Weights of a small GPT-style language model, trained from scratch on English Wikipedia: 13987 steps.
MLP neurons of a small language model. Each row is named by its layer, matrix (gate and up: input weights) and neuron, and shows model dimensions 64-191. Each number is 500 + 25 x the weight over its row's rms, rounded and kept within 0 to 999. Numbers have three digits each. A neuron's up and down rows have the sign that makes its largest values positive.
After each neuron's rows, "fires in" lists the words (lower case) most often at its 100 highest values on Wikipedia text that the model never trained on.

L6.gate52:526483518499494483518502485486467523482501460467497527503561498540493514500460482498511511462515496483501489505492452487499486551472492502539506525481440471510508517480483534489496530487525480501494524528460477497497470490511462525479467465479466488446520468471502484458551526517543467486515464462489485505517494502498536494508516539461536512501483488493503495499474524458474449476482
L6.up52:508507486500489471504483524481453514492521457490527536538534505557497500531456497498511490479501474468528467484510432512499504558498538500510505509470459507501497494478454566480483502461531485519483490516493465491495446493520469544488492485479500492463506461475497459454561478532512501457538470508510453493455488464507487444452530513481521533511466506488486504471512507472472470500497
fires in: "south", "west", "front", "north", "side", "east"

L11.gate1222:481488554516499472482514504530491504483521444500521518498526481531463534512481483496515536452505499548518473540562512485513441457535519544512467474485517535531506538515514497518505484490450488531556493538514463497500485506495503483522501446523487477523491502470512493523529517509501497506455507471495502509494510531491482525487509521497471511510516506472540480534509527467522552503492
L11.up1222:541494496487472511475490526516493512511509524490495444482468471505511519497495538551532471535487517478534548520507506487493441479491467517498509522497521484466527519448542444520520538552487490513455497496483523541507529511485459459472511537500495480475486495484511484465518530528483511532507528500492481511487455502528516467514482488508525509522494479482515485514525524492489499485480
fires in: "a", "the", "their", "his"

L2.gate929:502498500510514483516504485506567531451494490472491507507464485502483491513533494489511510499530500501463468490505491476468496533451529504432478512529485536491463494454491529500483559505514491486538523491541509494487467438479486493493506481514505495497502524502499505535479563515533469492490514491440471510485513489494529515537485524549524538492491478479485488496497532527551537522543
L2.up929:487487532492513496495511450516556546455540477515532455484478457490462492482545461540495490496501509527513514519495492526457484513475530533433473499534486502511460504502496557510492536532526489430505480485540498512455490465487509505504515470510496501501505495533475507543505553503525500485470487490468472531495523520493494515507458519513513501522475460517507474528468501489513513541525
fires in: "some", "any", "many"

L10.gate828:472468530499515525528522490525507491470574531506529466469482500448496533497482514528490520462525555479497535521488528498493491523531510477490504519494493524509477491520518480509506510546465500542498506518477476539497525485520482476503482471515473533487504538478489527514490484509483483521510503481454534526526488482499497510532469512477473501477486452514527550506489517511547513477522
L10.up828:471454511543488595531515509511487497513576493502513520485488464510515464499521498491466474502490497451506535481484491494491474520469503499503537508513472507496482447563512499506486494511434467524464506513488505537501463453513558539497460505496520523480484522501496524514468503504494495488492485507471539482518503495498485531514509506515508452464492506517482533427578498464539469482543
fires in: "to", "not"

L8.gate780:499516471484500447520506460541482488471462457462528514523498481500523478449478506510516572480483515549517500504508536481520474510518499448499507520463502530506468508468497453486508482542515486553528526532510461520512484455535501494544485488566472487520489500526504487522495509481539509494436477481463508522454475448535516518494463513492484543499472524518515516497463496482522522546491
L8.up780:523477522481469464484505489485492503486510545511475531488488503496466520467507478504504497505490508522493507512517485512490524514515491476433436533455521470550456516560453562486467538505525500509482506529527508515471485468490527478497537505507471493490466537492475497530495488501524501486489527507485430511503517480486552492481505498485497511463475484530500499497464545519489496527499
fires in: "other", "most", "more", "some"

L4.gate1024:499516476523482505473533511490507483488510477530489519506517506460509518475512497554531525486524512483500447523544490471493489459488508498553518469471430511537499505478522466476497469480457426509489512513454484482453461513497500502530494442448504527521523483483521481507523505476506488481522523457510473468509538495495508538498527525476552502500455486523512486494431468518458509463476
L4.up1024:492486498508504538468507520528492476482486482533526497539511500505543492506517497556495492490492495441516448522533479475522515461509519493526533450453454500508485510500482463527497471489471435495503516510482476449492481502492484498507464476454490492535527513490528489473520495473500501488543517450547466452526537461491492486489531524528532510494463462509513485491464457513436501425483
fires in: "new", "south", "west", "second", "third", "united"

L10.gate198:519487524466499516535445502542450482501487487499539500452426519492510491502496423440485522499512499538476512491501495472536495471517491481508496499553520538517522487488534490470535500492503468509497470513507487480508474482536510513476463519481479557517494491479488514487474508488473479560461498501459509502521502494517522511513524533518518536478520539502498492467531481498462491484499
L10.up198:486513532521486516505436480513455493488482487510471504494503552527485508518488481479475471509514536514504512524483476501510453453449496453499511436495463511490485502531494493486501542496471496476490480503480502476561515511484506487474505534551479498567498563480523535524487488544447525517454514498482480506531515498489501572564475512518513512503497530491503509479505488535509526512486
fires in: "to"

L10.gate478:539478505533460484468483499497490514506538442510516498500501484469466558508486472501496548514514497494495527537486504495549483498506463491492497491469528511526486478445492514507488468521533461498538495470499475498488498512512484513508506470556517497449502471488468489502468487509535511448483498475488497493474527511522521494520461522474487472492550558547502511534497507465449458493491
L10.up478:492531509482496518499448495532501529490527501505523526507435528444536504517531492526503515482516493514527520483499506495490537476533496531490496494466494494503499512507506482541484499513561488492495507482461464508524482471515486488493492488476473497507489488489476474485504476520472484555494560504496549529508521537538510519485455482486493509476532518513498493562502513485497484513526
fires in: "a", "his", "history", "its"

L4.gate10:467525497486510483488513481502498488489521467537478488487528496518482509480491505498521482504471523462466542477525510520509469439535500502482462523453500463485486496486485490492485501478489482528534541511502491491480505457484500485478522484465458524462484517505500489514506509500541498497510510464553528503516531492457546507486515479534508527522437560500440461517467505483498471477462
L4.up10:471481489492520499473495525514513508491536479519488504491514487489469466474491530496496497524483486482473521483512492512515504440520526526497498534459533466502531484505479517516484474475466509492530528511488495437486481470492477515500505500483528497453482504515473507504523487532543528469518497493505497489523512491491539498541532468522533496499475561476479480507493515513483436510458
fires in: "railroad", "engine", "railway", "station", "cost", "first"

L11.gate745:516449530506496492500476512538493488508527487486551502499534515486475549494515499485460501493460545518511508486473535468552466511520484482508463497502519536540487508496517490477554521534474492499500530523499505512557523525555502441485446504525517523508461464481518514508457498482492525542480524473464537529516512510521503516511476503522464546510509514485494514486496491502474509510523
L11.up745:482472500498512479508482543496506475484461477533485489531481523487516502508525483510500479516474495504556471501533465484499475447503516515534481455493496503505526516526492502513454564512475480483462509513499555516558517481517505508514499529513517493506516490527525501475540503541451451485508544515483494533486495486521444493519491484521479487465486491502498511505501505480505507524531
fires in: "to", "he", "a"